Weights of a small transformer language model: 28.2M parameters.
MLP neurons of a small language model. Each row is named by its layer, matrix (down: output weights) and neuron, and shows model dimensions 16-271. Each number is 500 + 40 x the weight over its row's rms, rounded and kept within 0 to 999. Numbers have three digits each.
After each neuron's rows, "fires before" lists the tokens most often just after its 100 highest values on Wikipedia text that the model never trained on. A number after a token or word is its count.

L13.down1258:486521458504507546461518515482499488473407413554545480543473575521558547579479521516468468498489572466443518526519494582511483424475489517525460465438433532495511533474546499526463524580545437507572448451530461602527471516531477524568514541472513447507537459431483463471581513482489489526574492479482523516512427530454513512502533510524482510532442523480511511562465514529519475450522607447517464492502461484460504516480532485527464482501475478512500551577532564541538539480472458542545493576509469416558475478512502508447508630520535544550458477531506424467521595478500484505491482497463484490596528467512414477497492434441464532460476460523488502451596488550444422472447493450497497500499506481501522505552504480489462529544504493500445503569591519503470477474444514
fires before: "ing " 18, ", " 18, "\n" 10, ". " 8, "." 6, "ed" 4

L7.down1099:510494482491491467545540488547511563454534535576460489529566559513480540545449490551490571523507442550509538536471505524461437524495491510497500465500473488592519454483511518510492515503530513478501494549537407515528484499504477478479504506528542568496411549454550503466526503483496561487510510438539542522543564547501514576536420480548407508493464499539508458497491431495460470519492530505500449534503465541486496477473418486560485538493503498561522518491525486446514454461461547495462488542467546485535461558550468549508483528501588544471479505583556550488397558407484500567505475489563576505555438458496457455554530504481521494495601428475436489568514488482584545429466513541500557521540496507503419499473501528465531428524519414543470527559541444566568515507485519
fires before: "| " 37, "m" 7, "in" 5, "|" 4, "ts " 4

L8.down1056:458494508488501451388467560538386499560492481571481482499548471583459444522520565495485539552527493543550500475519446570532505511483482490507425451533509464439491517501520426503508502596516541490465501440515480492448559513435483488439461469550487472403446469463514448516477492565479497471460539496542579561463513483497447480541539530527546448507475530443517425502420526505496505495544399422520579513503502471526441498496532482543507597493502529410453557522466458513434474500492470487504501527471457520453537520486500483493508574487519545478574493521488490533449450511527445514497449517459510523460504495536523510435519539559508548586503567516502528466552537520463417480574498481569491510484486461530465530479519454501482477570528492519449576363483543474520554492539514
fires before: "| " 41, "- " 5, "8 " 5, "(" 4, ": " 4, "3 " 4

L13.down53:442558519467411528479452472547510557593501472501476502555532601552545474506527597556495469390482432370490482547484561474513482469448542453478520476548433492547559431505507517451493544555552548519480436476493445464465505560444523604438497535565502465457516512522550451496519502509478481511543469495434503508475492462553512486502602484482470437525532483456541524518501444524485478539472544521495528436492497508540528484582450514486504425473511507524467499448468472447412514456507534492473575450514526478488471535460518532543476489496463526492491529470498463507467528446551500488437505409436555516545486559562495532507477476524476506514494467468537359441546482542530533508425462521523521500559488460519574521496534471498481468483494529560467526497563477534489466520449459
fires before: " " 20, "\\" 10, "+" 7, "−" 7, "{" 5, "-" 4

L13.down269:523507515508507440487498414516535538491499505530469501557500465508493509533511539533467434498520555536563492517533571552564531443486543530503462528509467506548459473481512482503575477512541554476511534492427538511480522529515550555551533518503532485593528455511508588432468467506494463482507542473495491494460552455542497532527529530516538481518504504499498464442604501514471493547506529542541506483476431471501475539440493449475559437521510448491466600526503536517507602578503536450554469539501479526480531553507481518529455505598501477491528569470536482553498557474427399464409503494430569545384457552578553475525508426423587493571454512560460520483496464456541497505519512475542589478441532506558569514550448469513458508509436430517511418528465494474478539478544546
fires before: ", " 81

L14.down1130:520484536439536557482495574475502477489457454550456473485493493505421481455490563482492510442530526511542504599539455494544495484417469581543541511501504476561526537482431486589552543582456488529544489473488554535451438507487535422478532579528533523516452509514546475529491538574557480515546482529454470423453510552542477572428515484549504523444535508494519531570507434558508481462589488530454483467466526493487530486516436459468480518459471465548493550418480502460499513471512512486539492474482501522520437477466494462554440458484528498517538560545448462527555484566469462546462491520555513548471535589496486522508488517511498498523520447503508567445421526501512540570576506519487461466455485500501536507518547492389452435465484533505516512523507495481543577508439487
fires before: ", " 16, "'" 14, "\" " 14, ". " 8, "\". " 4

L14.down486:540558449539516459571471530506522512525517468522560485573460552532517482488433530497482480527502531560546401514458505486552560533501562455446461517563509455454485469430570521524523503483538456472442527556523548535489384483496425545447526509471462524496564515483520441506461510505506521492516498524548547535490494533459484497432499503532372455377484492499493570553546574533419504496516439503507495473455479485531541544438473505496584570518417540461512530484461464505567456510526520518500484564491493482527541459493484527524526531472519515506452518429454536423494527459501499514498507565481569552409497512523518489503542546508498563484461491508503452465520551495506539504468525536450525520612490490587522487447493533518465561559520511495561438463474503543539473470518539
fires before: "to " 65, "of " 8, "the " 5

L13.down1065:528465512446538533494520457484542476470546529469492559546515504586499484548467455547520540521527498528493510485516455473526451448559541488472512542504567481398527551500511502482477494535484505516570436564530537483482503457528527471515489477505548562409469512473511481525521488497491499470481496452530522563438472539487541502524467521549457509535499525454466568499460524454554517487560552541502538589557444558440593438490530483487581450540535389505474579457501596465413459473482526531534483538483484516421546517508517482515491541475591464540481504506538540514450511546525557583599526440518513534512495480512545413492492491498528408506569555540517479427502523564431489495536436485536514497518505489494494539512547445505501548488551560441450463505415512486468472583569547
fires before: "% " 52, "2" 4

L13.down1165:494539539508512612509479505495510473518451495529444508493536511539570544537521529513480503533528517516516468472472506488519473526580416504459559454451543515474524498517562473534500490557451429512528481466467559418434501493523445456513478533501545449528365546557460507510595482563487516479548486470541530504434513497485554491500503544479468480562480503471511526446483522454512391485458486468495448517520465515541435540392502502435508495463503515498482530474526508455550555598530517531483495515444450567461496528553521423487536504474567484533496607443522523509573493507427566540557571461466501505413487518515503504555472446443441494522551514515520527534479412481584551532494462477517558521482519563482500530511465550563602503539526527528493486493487534466506490442466531
fires before: "| " 24, "of " 12, "l" 6, "were " 4, "after " 4, "are " 4

L7.down1078:501465544461485538497450495506436519461545527498516499530535474494431461454427577528524433450485554507423467494467522581517495458502418562491518513491566522406520388527446474553527568504502477460503569487525494457499496526501484479498460508518510496447518503533465432534618486459495574464502506481475487510448474517466444517510457478443488512553493484442551476394501512512532556496473442469563521480470476549546555464516516542558544569506461457478522520535536463547511458522412526484479458512546484446527402441520509483504595445503521480541447502545469468488503522541518457555586482477483424432504511462517539537495534463491407448448596405542456422509402433503484557508440498487556486539559504498538466515492532506514494513471523537475429501452524535494557488522453420
fires before: ", " 15, "ly " 14, ". " 13, "." 6, "\" " 6, "; " 6

L14.down857:474586464462457542467524496498443517452468477471500544573482473451503495439569502593458483498502464518494498461492479476574466531454480543557495497535499454476468521564422469526464511489522519553574525569486520443621528437505497506511471540503433498521463538523492535537442459473563462496523587503560505503529441543471584555551383533456527530498464473490567464566464583488407485486481499521517543500524519512573494492483426575488479517484443496509540577457552517535463503469537546491516575495455450546521469557501419523482590493472503559494465519475535514482539506533585509455504512488477501452484534551523530439507527481469437552504557485538561518430550517463498447510473488541514470498464520444476529530531503492529585410493458490533527483467472461458527484449496505
fires before: ". " 85, "., " 4

L8.down396:552526486490491518455459498515539540512522515535490488450503488480523510536487509512435514449476539513519500509546519433506488453505537498535556481513506507443537452526438512596549507549476482481552526483523496580537508547472529444463529555526462498437481443553472533389488504489513413573559456561466532440494457526506491481482462493435464435597459513531524476505494500440511530490441450529549491523531514563474461456494484473511427513414513451528509532528502496519443471524487459536516526498505526538501475453470491511477544510512534448496461476450538441533424579532524466485507461497479509430493465420450562523470470495515536553501505461465461495523501539513538536423551549563492449489487537498473529491590418570467419511508573552494498467510448518499569414578453523
fires before: "\n" 68, "was " 10

L13.down623:559528495484493495542495520501503561511478458493451458443511424561486426540466449502566504549474508493556504483444434514490526434497496551579463531476491517506550504539510470516460518524483488496487585483521483481458460453521462543463516483509557498536598526477524539479470505516474541510494505519527535538531462580475395542444506507557515549441561498481519492538519502597480518467485483498471613554489472484572513531485486511567468494469535520532462561472516471506556428482481445517577485449503539456460534536455553539559524480498504588476523527470461611433533511564491479487424407480552560499499517468477477471515468489504492509471501457467528537504490445448517405583458493470604564550534471548488502575512481562442438464540519489506486468478526522496495469529560550
fires before: "er " 13, "er" 11, "ing " 11, "ers " 6, "or" 6, "or " 5

L14.down947:584482545491449565458500545540497525470423542512466492506475477461536490444580503600553557508454496531544508528466463521557457518555488471492542525495568516441374480470490410481555483495501505530549496541465523526437486481488454467485520503484559518524508466520512466497512465468501467594523530540494475521470471557551544546536533527471471520553446466521482502465571562524515440493489421496569536518527489443546528562518501527501507536504531447476521457472509506566489493548500564508525486503497456459522459447527463510501502568478475557468587487413532488420564518398473547470512456512512547541573461484573541442518513474524531445457417522494501512495464536480505503501518454543525533494479478549446469499614531523480532545429442479495513530517507456525415494498488521
fires before: "4" 13, "2" 12, "1" 11, "7" 7, "3" 6, "6" 6

L8.down851:549480525497484492497567438480557523497469494465537555580483530448479571543532490495496510535528454446470494534426502533489461469535458548533508507520559564510577471483514509494461534559526468561531548567576465498498525528469512495453532438536542510438494448491478538613513548484543525500538460501491514436511434542450549446533473467516499496433536461509538447461382512520461527479497511541508492516562506525484503483510492503545455473524487469467536473467433503611473562492516482564407486466519493430470543509538523564440454434524500458527477393442598537523511488466500452478530487510531480403413449568410516525472484485533514447520491507538516514513522515509456603551518455523498481523518527513446514522480512458474461556534543505494498504462510539529533495509539511
fires before: "| " 79, "|---|---|---|---" 5

L14.down1425:460562495450489417505439433493500546546494457520529498529527423499457454503477533550500500523522498534533522543497464437534502459502440462428508540556524563473591481510512549523467486481437562508512465533501517487564504512500523485501590552560516563511517472549536575541473421525553508505521510520473477451541480493521478519523489603503477440600492423498491535512560518470536531419467508530576529440467506546547506516501502467510458515562524421517449530492538541494494494515481603552553478533526521427512468580460508529483485466413510449497520538467463572475576510522465512507468446492455504453541482575540595459580525497514453493517545442501519473509426488500474484496540534544424496411473549542420511520519503500471438451431551524484541502518458538433489442552514567
fires before: "." 100

L14.down695:513492503540438481524465586525584505499484493516474607524483455583433518485573614515493534546479537458551513462413495448416506469495515428499525512431453547516518488493451590529516527512457515391443624592481495527471482508501494525568471535484420525482507479547500453458472556535558534548493451570498474501511415506542465492496436513535582558492503475482551447550466481535511512540543553496490496516462519564476584494417490458569517463455530440509476481523501516471505510534439529450554510489592492530516445520531490542490558470508514519488468456448477499502483469598539520479534460478491558489524489513523495526562491500462526450497521490456514439522541540458521501511553472523534449506489581448566508509499396473563520492425488501463489531490504463475507497453447486
fires before: "ing " 33, "er " 8, "es " 7, "er" 5, "8" 5

L13.down109:515552606480476503472435500489473531496511472535543558452482550520567548531503547545496515431571495503513452485487490512417536597499531527529546572514549490479496518542513486490499458446514506454503501494473552497469517470577485458486414494530455537458493436478466513496572467421515452520523561477528516460518574518422528521526511548491481494523482522510506528458614541433544525497492491509466462446477491492498447530458442434490496448485495513543431498555522512476484407500546506528483498485506540617590439430458500489504456483541528502439517515565563504457570465556529471507453487512468527509579551498435473549522601524425546424507505507456503496483507490494524431467506467537556542467512504518477446463491454464546501472511559546447533488508588451458441532511508524
fires before: ", " 25, ". " 21, ")" 10, "." 9, "al " 5

L13.down1181:498536487535546449582543432474506475521497510438487514484489512559555464516548517547514479463517562540511582571523570505493488538546497463512513561584530528557483482496539487497586558501473498434475435471502506506444452559574482526554559514479511573608498535526478550515550478481464556525460392531465484513458502531497561540469512528494551554463514480579518535501451528437526505507501516548578446474526453445508532542455561455533492610549456494489461488453535580543514512505475494515543508492521478461484529449493511559518550468549497579493527511561545546469501519493526538520478545544430467460491511468475531494504505603452496566551442547466500564417462499545620564486537450546401529437450457487519494528485483472443483603490532520517573538542507459435471505511475508
fires before: "- " 96

L13.down1442:508485492505510541580451536558464576486452501433495459567496518495497486481454497447485476480492524528472479501455508503494509485524463488481472537474474504511524585541536449488514526486506494428462474482456477475526452476450503461455577474412597480409522451476535473516520529469515482511489549477484516561535476435453447563566485454560423534492507460545477427505368540556502487542504540566488476470525541465535557494486588557424501467570485529500445458556501594486519524521543482555482509579520513503486541544548495414529547479461546442493503422544440551514510500439431518501530463481556516479586507422494479439462548571493504521462543478481489499529451506485528560528470458487538482515483560493490470575462527547472503449462525461524378488504478459507490507500516599
fires before: "% " 42, "5 " 4, "4" 4, "o" 4

L7.down1022:498519558538545466540534469552540530379461516509526433484537611501494510545520496519533498515543501451486443464539549508526417466444525442564449553535533490468538480527522528515570529560455471524513439477485544502510489523480490529484562501462463477523463474492557596510517476515495492497530519497559482466537490537529552446473502477483384469409467514438404443488475468477465459567477470468479502505474479457472521568477580473466506521504461512434522530473443494529504468475490442432518512520477547471512494533551425546486468602499477502448496487508538512544526456517477598492556518463552430524526508523506492538528487475506557471485549518483491470507536564448529527515451556583490520581485504502577484482436506504427530522585522482491491573509515500520475513487412528
fires before: "| " 51, "- " 23

L13.down679:534434489523500488579433475451466508444519449483536417486540459489574542465494498596551513608452480479529536488503525539516600493477519470525549459506540612483457477558532496525493592520512539472514489588543486425558463502552575431438437562531483509489492523520443477544527470556421440527523495522498534467578534493570523481495520521470478506531552503470508488503506497500503484539531529484491506511502486562514499439486494508527579505489547505472525499508485529535555514522443557521546537490480511536542481530457525432468454540457460575488430511508470508536492557488503492527481480478547494512558500564477485525576508528506466480555543517501482484505522521478461507458505580454501430499489568533473430488525414494469502554425474466497544525576484531500486489556448455
fires before: "| " 69, "Aw" 4, "(" 4

L13.down1498:541514570518616469429530481493507461515495533524517486445427496512494424504470484511595477495505537446440449511515455469475473547469491513514495494507481538518507482448565479491444527455560480455548550445477444442527473536413474478471513519502506478506518517455518536544522545575497522601474432421442427569444484549495531605451515548545485557499524572497462490406558545509552524498520486500508486482560525458469631505452523502542462514567518512475544428472533486574521487571531465482488469468504478467489542587486516509590505450536533499524416461529501465434488479540487477467492493469471471460556489494514450454484538513501482511460450486598472488485507540497482541490575448494514489473498537588552467528570536466551486535469478516460523519539535544529489475509494513
fires before: "to " 26, "2" 6, "on " 5, "nor" 5, "into " 4, "4" 4

L14.down1299:487500497445510460486465451572596565469549498477463413575505532497525551460502449491485493505415443520482551456439505567517511460557529515477536467512513475531435540488573495515470504532567478497494492506477520463492501479532491460490491439580384504511556533526505590499548490486511538559434485520523419416526497563436535564498509510529522415518451600464474490572464574472421490505540470499509476491476572556505574557461474460517497532486527441473488530591526516540480470576463498484476519542493463473481465497474495529533418500510479463506490517515481497514482572485459573454566491477550522440525509442547491490529498491482428498469484559511466505542501452529487518523536535486478529495519440497515436517471452539447488507541485443568470440473466475480462505424508476
fires before: "ro" 14, "way " 11, "ic " 8, "s" 7, "s " 6, "way" 5

L13.down1031:522518506521523457472565493456578469539594514493526486534436528438411460531535447540425446550540488482446445461492483541521509531515501514510551523503489504488545507466598490500503476541470571537509494519572481455451499508519477469494464541497591500459439449490488548474496547504496477449461471536456487532528491403495497477594511472530549444544487467513490491466544529500440455482406457486584475493478519430560503452460485455510464499519524487474484484493501536420521499448487517557491439509542624468510444525533513482573464450537482570524475461526471501450527601487525486492493545467498434451548517503491424486511499466461429486542454525505483536493530468564475527518477447527493478499478511502496493521554485510538573552475536405493495566527505407567538524481599482
fires before: "- " 71, "the " 5

L14.down1345:511545419537526543486457489431516559528465431513483554486501492523572483551528539501454466508402560483540468441476480515483555490472466509493529462517482500503488469542512488446456510475475431547527459545461471553465527505522486533485495530494439550474537544466489488476463427540495493548489499464431439450582467563471481531540500528418482500492549453517448547602475513494426501530561449496430518504587444500535531497470507489514515617460547478518452475475529502500493483503582497557517502494466452428507447536498509475425507454526487516418517449502525511495490456519404471512505524498445533560567458470513449463536538450487467422467519455521457503529505522512507434587493536509523539487516557422478520496508496560546521492541508467535457498413482531481500496468551507
fires before: "s " 53, "s" 16, "t " 4

L13.down806:468523510476449475466512425530467502518537421495451493457418574552485462484492475520541456450509469538522475601511558552507502546476451478464480465522522573502517494488521549503447549477510507564518454426539453516505477557557488513512525532494456423575508460452530528491518490519491455565499571409523536425532517550486494493455577530542538475563456522505473485514446574602475525506483466521489519516534474490517519440473534450477539411490500510498493492451522460531496462460530475509420555533545484553502437435491549518519480526484540484494413451523558563576518476458537492530503406545472508549492540489522447521488530437436613532491461512533514568478480569497518499413491528487459561521485532561505534470497563516523557518524498564489473598511480472484486503482579478
fires before: "ing " 33, "ed " 6, "ow" 6, "inning " 5, "by " 5, "aving " 4

L13.down1292:589543523573456480549609374456494520522526429582505551470479458456566579484468540503498517484453497523483491512574513473550549496517476479550486567515548513545457506559484493464546471470516511509477511500546511578491503474473502468438425458483518584531538459507464521517468497488527493538508539544480560508480531516419490485450501478519473432500504526477508537561441538503531561500505542513515519500546567551539476518474476550510509476500473534501531517526560484524549455547474505534490474561506590482544488537584457521485553491528554507529493483525494498549531444478545540466484492589552526507499588472445520578499495537496494567488453513494531471510542507533552554493498488534557502600496529527501493494448518495481443605507501567487539498498481473447486522501510498
fires before: "to " 80

L14.down712:541489455515516529508482455446443483493553460552464533460577484429496525504445539458469522504470498398484485493426434519520477559504503530575522506515536516569506498485515494497477461431476518522491499438482549512522523539528503506485412558453546565481496460554455394504492429528501459488488444507504471487538497406485454421478446527567463555513458486479454472517508529454466494574467414419519490433531426455553462430516537475471540529477516518558514446432559538530527525536538457570505567487529528456497476483547546542564506533500482470500458520463489533482532530495541518500539517552459490472560443450481526465513495522460538467562506571462576528458441474516588536536475540433450467545482429506551490447465558529532487520484444477503496518475461544468471484478514459
fires before: "ed " 56, "ced " 8, "ted " 4

L7.down803:501474476499470529453597521577428491488524433522523463403558462603483469505477507446517472533490540537504541480483442557486477504597510476504532564480529494486537558537479542513450508484532497431509476484454511476512485501541554432530426512465533531421563507558520485525515491540534452442495504453444525465518473551542529491473535523463500500536567507461477457547452434457436528512462567504497471493552499545530483537563467500510553450471530451513461462535566507499538469418476518581476492510491582608478510559517458481467582479469593499516524425513463522467521567532562522500472491516557498509528538535555463554448546466431472465516461535489533456501446578478509532447523447572535507518507498480521502544491484508489527496561520476484491566540434623485544471452404491
fires before: "ed " 20, "al " 9, "eded " 6, ") " 5, "ly " 5, "ing " 5

L7.down1125:510564546513539556555479471561516547507491498445477463409534491499496491454555476513406467518512551489552526508474474501422489603569483495425461545469512482482451552543462448498486510430522442495445476481561575532494516506525444439526514561452487458501486529506500447465575489516546442442512510501505493537426511512513474519512459463499535529486490528471607492525512552509537539503433422513455474463512466452499523439455498518502446564537498483524528471513471460537422461439464438517492466543489542485514582562394470497481563578448534491580544462483517521485513509560582524462497492482434502532568531494530490469476506492489445561443464504465496459559432519524473466465534551567473577561496475523522488424472475536490506515520489442546489462461448455491551504537561385
fires before: "| " 56, "ever" 5

L14.down1411:479575541509535554451497468456534535511492486445472560439502588462518474415472470532487435479556427437418510555493512496481469461528487518525557563445501515443504463465464541531559511405514490471553483455503431566503535588531475484519477480458425503556470479483481411535462524512505572535480472546514583529474478482534560527532486488432499446478517529483462464572532508541547497565493543474452546542498501532482505476490540461540474459519454478501434547511454458444514506508465532510424457541532467531520411481465516515513507495530503496480554490519469468469545586492494498472538490515493452474487530458497442525538543530480565465565460466545507495557439492538517466544517500489489529499532478486529596509571526460410510572462489588556576489580555508514500518534509550
fires before: "as " 71, "by " 4, "as" 4

L14.down1169:546503494474530511384528506450454500537405476526608485506463547529441418513439512553472484536471483506521508489523478441486540515463475499534523484467536517538581490489550559534442498535488567438520471484463472535427539487457487500475538530517491493517527458503455490559483533587503471490458445511551451450473484432518494566530523480483614469467516538581505497477514513472513504508478460469457452534446496518500510460485479588541488524548497488512442462499545546394488476462466411513561545552426555561527513436501468439464485519517475479455527459538495474466503451526544511469542525451424500523448599546480497538491508446449519509420464504555490525461488531440491485572573469517494531419478467531511564485460546458495489522516518479482468566543516532524470483464530511
fires before: "a" 37, "a " 26, "an " 10

L14.down653:494483468511551502476554523561482536481459445553485501436478482511539511500565511574488538516506551443555480443517444481481463399481547439477494454507483439504452515475531463551549504496545522482525465452564494526508470537564512474523502519589524524489522452469511538450521445502481509539503589470531492480512467528483522435483518475534443527474511499531451510465501577522515461471572521569499622574441502507489552559558533482487463496462489513487514469519528527566478371643393541467505458515470515462547483494521440508392544526451527504553528516408549591469521518438509458469459581487525525496614500516437584568433502447495467464561461497481442437454504524497492455452445501537493465516441470548488434478470458451541547485455552460509494484485457506506539470520498497
fires before: "by " 16, "in " 14, "as " 13, "for " 6, "on " 6, "to " 6

L8.down1085:499526494512520494466449567440430522549497445495469450491404517499461495504497530496532502478508492465482526540606511479497485464421552453478450525492574475505502442534448513504566443544531510493473536474507455555500494459497504533515547488534553453519545525492494496455564474479523527525544504531444456512491498474496522560540543485503507545441524482499468505523507508484494501498387522459526468542441404509491516467523519505553451432570482498558427434489505465466539516487425615502460430492479550529466540514443520506497501448448531530517504485493553482611495504424515505510506465465514467526527553546549530439519426480482511464534490477505545454518550501462518512507466479561433588484450485440455465492531450584537532469488506456588432517509417474542485466486461536
fires before: "ed " 19, "ing " 12, ", " 11, "ent " 5, "ro" 4, ". " 4

L8.down263:529482505474553476522528462492455399461492454572561499443493522522507545501565429523567437456506500482541564489405574564385492450493477529507571512513473478556492485467576484487508504482494495543489496494455552483522533576535540461538561519427512475473484444448498516470447563431451547473507561525518453517420458477526496485445496410564547516512535467526529467482538516535501521469449535478493528421559495546458425516463562507516537444515551496529522479520529489517622437469509500529438476548466522503528534479554483475479428496438552457513553542472477496429460483488560508508504552467502457479532469522508516530486565504499492485466515476573493440473496526446576513540470522546526445502518494497509523532445493515554439492538526468511572496506532479531521530478450481
fires before: "of " 36, "the " 11, "s " 4

L13.down399:521479564526529493445503479478521542521517563548543413541531493500484543503481459515452512518463493506492530540463513568502469453466504418428459442554453490504529490581558462505481482507495475547476503439447520469463534417424537525432454459569535542566482472555572456513550515508514460530448513538505526488501393516492495444473452438449450514517426543430490513517490528520481554520497441447491507475505505520499524463515489477493440536507436457457462462411517538462469474533496504515476468493498539479452420553558489488510506540386439516488500576449525505535488539489519533520535520545494540520517430542516509497516464517570459535440514462502515509437413478458551461511538481507459479535430484484476475448473433514481481488402481460540498444533556458471522537492528530
fires before: "ed " 22, "to " 9, "at " 8, "s " 7, "in " 5, "with " 4

L8.down1116:490475470515498496416559448480434542554535454499498564464420466506453523602501465459514543547517489505567517498473483552475537557484478448518503585471469473462521468453456498503567500499557520527378502392467514507528566514496517512528432492494539547490599469517444451448490578555492473512537540474475486488455578487452501544513389533491544443527482452529488473513558435464530483461482490513542460473571503459528486551478503542447553471482512529455524553487532462565458495540498543557453496509523515484513495474513468468539453572527539563484518506506561519505568484506554563470492468490484527534509453477534611541487456499484490475484493494469495498486496534497551483507499491552470481506567550473522551468421482426451470501481489627496552514492531484490489571546535425
fires before: "with " 14, "by " 14, "to " 13, "out " 8, "in " 8, "for " 6

L8.down880:396488502430513476504522500469466478559510446479543567522474475520481509555465490498557539497541451567496521516525452571527475437466513434509538535492598531524452505571519510486518421470530528502510517560471474552477499478436512512529480469538529526515559524485475496418422547532494385485493539505468492485532418461479526476459435501433504597491545502525544564545464522516522470521447524461488542453478527443543490431530485464581484544510517495556525590569483503472442444541475603585434465494474515525479504440523488416503529474512493542496474444438484513510486533502509483491512416488471448499505458469472450564558518510471542545497554505492539404534558534434468513479497482494470475456555594538579553537526527486532488466530496491513472496469482500424540492432516564
fires before: "that " 21, "the " 12, "to " 8, "a " 7, "\"" 4

L14.down619:536551496527499488550533536507479472542554475538439509481517445524547558506475523474484533505564523496505471492528527562488576441508477444523437445527507501446486512536521480426456484466469435485473479466459538484569573522481498488488477611533493568520512498493471546528509465480529488527517490548461509545521459469482484513550486555509446480449582496519459528542437584588533483481491515536478520562498462399489461470521546555464533499481530464540486422531501509504498547570468453534485524503483524545628486586556552498494553524496489454524452522492522511538570524557580496482519500547504508510475435454474488495496533485525435564462497460496434470534450509503557528502526631487507527527513524554529490553518564462489536510521505406516470586558530514546547469445516546
fires before: "\"" 49, "a " 8, "the " 6

L7.down428:508549529556495454524456465436559495557531488493515519458495426530495542452452488413464524486506509501468509547520481477539499531477439494439520539501542452457540516512526518482527474545408564555481479567509468584503524434538507483502476418485469548497513538349506489533428485533461497478504493500507501485528462491551586503472500537455611534502518436450480506531518548513517452471557524445549515562507497580534475487445602482562544461513501522567507550483455456489484505491525503536504555509440573586518544522450569527442413547537522487458540456584477463470522524414497520492548525432427510579593479540536555545483461554463512513532535504481552447544515518520496507482570496494529522529441501529526520500528575487485488459502480460494463555517518441464551524447507450
fires before: ", " 21, " " 8, "a " 6, "a" 6, "i" 5, "st " 5

L7.down374:497478487490535533527534519534441451502477505516462515529464475493527516435503485588549475502462514583487503546515457463492485519534463492496486495469572562452476488504555499447462461500575533491471524490454470442475483427563500504490480521497528518446460431538537435503542519509487535525530531540490491416539601511497516575496524456515534473465547504487424515537526542489456526468421536522495464553484537514530471564503500545527493502440433480467478474463509510514480484533443453535470544539539524476426530497527508506475524502456517533494517477514450475487500461513496515461500464574543467457522573515538481501562564506454434543582476461433502523549413573545504461453529499546433532539423560506489497488520515508477508548435572527546539470544456492495563532515389558
fires before: "\n" 34, "- " 15, "\n\n" 8, "tive " 5, "adem" 5, "tion " 4

L14.down1074:566539539502519430487432472524517555503531501475562559440547539481475531478569516515500523562552501484498438485528514533508513496555519462501426429440486530514508500528545523506494502494555553504444456506526544454497456505435427484527505563468529477513528583485446542555523542457492512553550510505465498480455475501543506526497499513530364518495472477497611522497522503460472545552507481547507504549519537620474529501458549431593521475489471535523534474461561512460525492491487411562460504524517561468486485431478530550531533488525489523492459452444514485460627509489476525544507422462493501541520523511517539462489440466401470484399483513554454531488449546511483415445504535547508428453511458530493508539472474517545560457553474560456561522533536543478460524566507553
fires before: "in " 18, "to " 16, "by " 8, "and " 7, "as " 5, "from " 5

L7.down89:480495522473478482478588578468494555418495475541533498492458516457480489498460553504499515567530480420546513491505547457530509446563499503520439435465527534442622555521482417502503528566538477482571560431536463484535440559475493561488557480566475561496540465520492523525528551482479465530517497528502509491517514565533536497462431452535580454422520559554466491436474469462513455505458522559466436542521578539557465516460453439431464483460454461531513505541514484538422500509498473498582568511540522455527467558511407507446465508526509515509493480491529537539399455513556468450531475526547524510555484549417516481518532492541537473497483531531489484560556501515478473509470555464482428492556476592490501561487427436498498527478538571434481482536527492517483537549526488
fires before: "| " 68, "|---|---|---|---" 26

L14.down1409:457509508515488530616600536483461501514540487489526483521481540418453552563531449482504495489483534426556462506536498589446477442458579571451468510480447565504488442482442592493536464465520467458494470474545510510434527481500488486526513508537560512449479479508565465535540509505454482439529512526466487477435535520490481514519496398523518463489512399514514501432563475480417534546507422541506503459462546451517480494524473522418509475495501472496452544532463482499522517444498543525471492474474493519475489462514529529603486509581499497528544500436539504548482492510494481600467478494545528508381511559455487550507547479569493511576470543530502501566548495632434459445514457454495553427525457556520585494505496496508455590546513489451466533469519432487500536534521522
fires before: ", " 100

L14.down602:522489449548516467525548527508518498466556449509521526490442502496511537514484515465460522533483554524548493455448410482496522533477438518493478493540541515458479500513501506506500498469467506479470423501505533481587488457515470500428470488498524517484562470490525498526493473481484524556503523550499497497485460573449492471519536468512544569577534525490493511613538573536577459547523521478449522450486522532585428575462474507567554533560483544491559480503528518484467404558519486547506516464498464536511447523463545537419515492506414500472504494477473463467531564510547527431456444522484473485521497510491575521535531482530573497528542548418524588603577509467480521505462445539540492565464457469540528497507529417519419501540474560542510506535475508540504500463447505
fires before: "al " 19, "al" 17, "als" 16, "als " 12, "s " 6

L14.down20:524485510537474527464522470504495451548534463513542549502501528502475527527468517488511526474535508508469482526550518454631483448451464501510483512450479465505521525432477561587477505593531474512490493514500480484483526495476515476529478507553538462567522555579482497555491482501495490582512490443553515510578488535548516481392433463561590527492514499539533523429477476546537488446514519528524542623517481523456543484505495462509473492523453531457491464529526508495566545505449515481442537475436472521505574557512530466504495478554524438473480516566513461493475510609466515483466494506552468546360459535525566443529504509557527512457544551556460465512510505559458530506566527511439599564475518566554465520476501496551518566482503479489570524504497459495491527528495439
fires before: "| " 61, "F" 6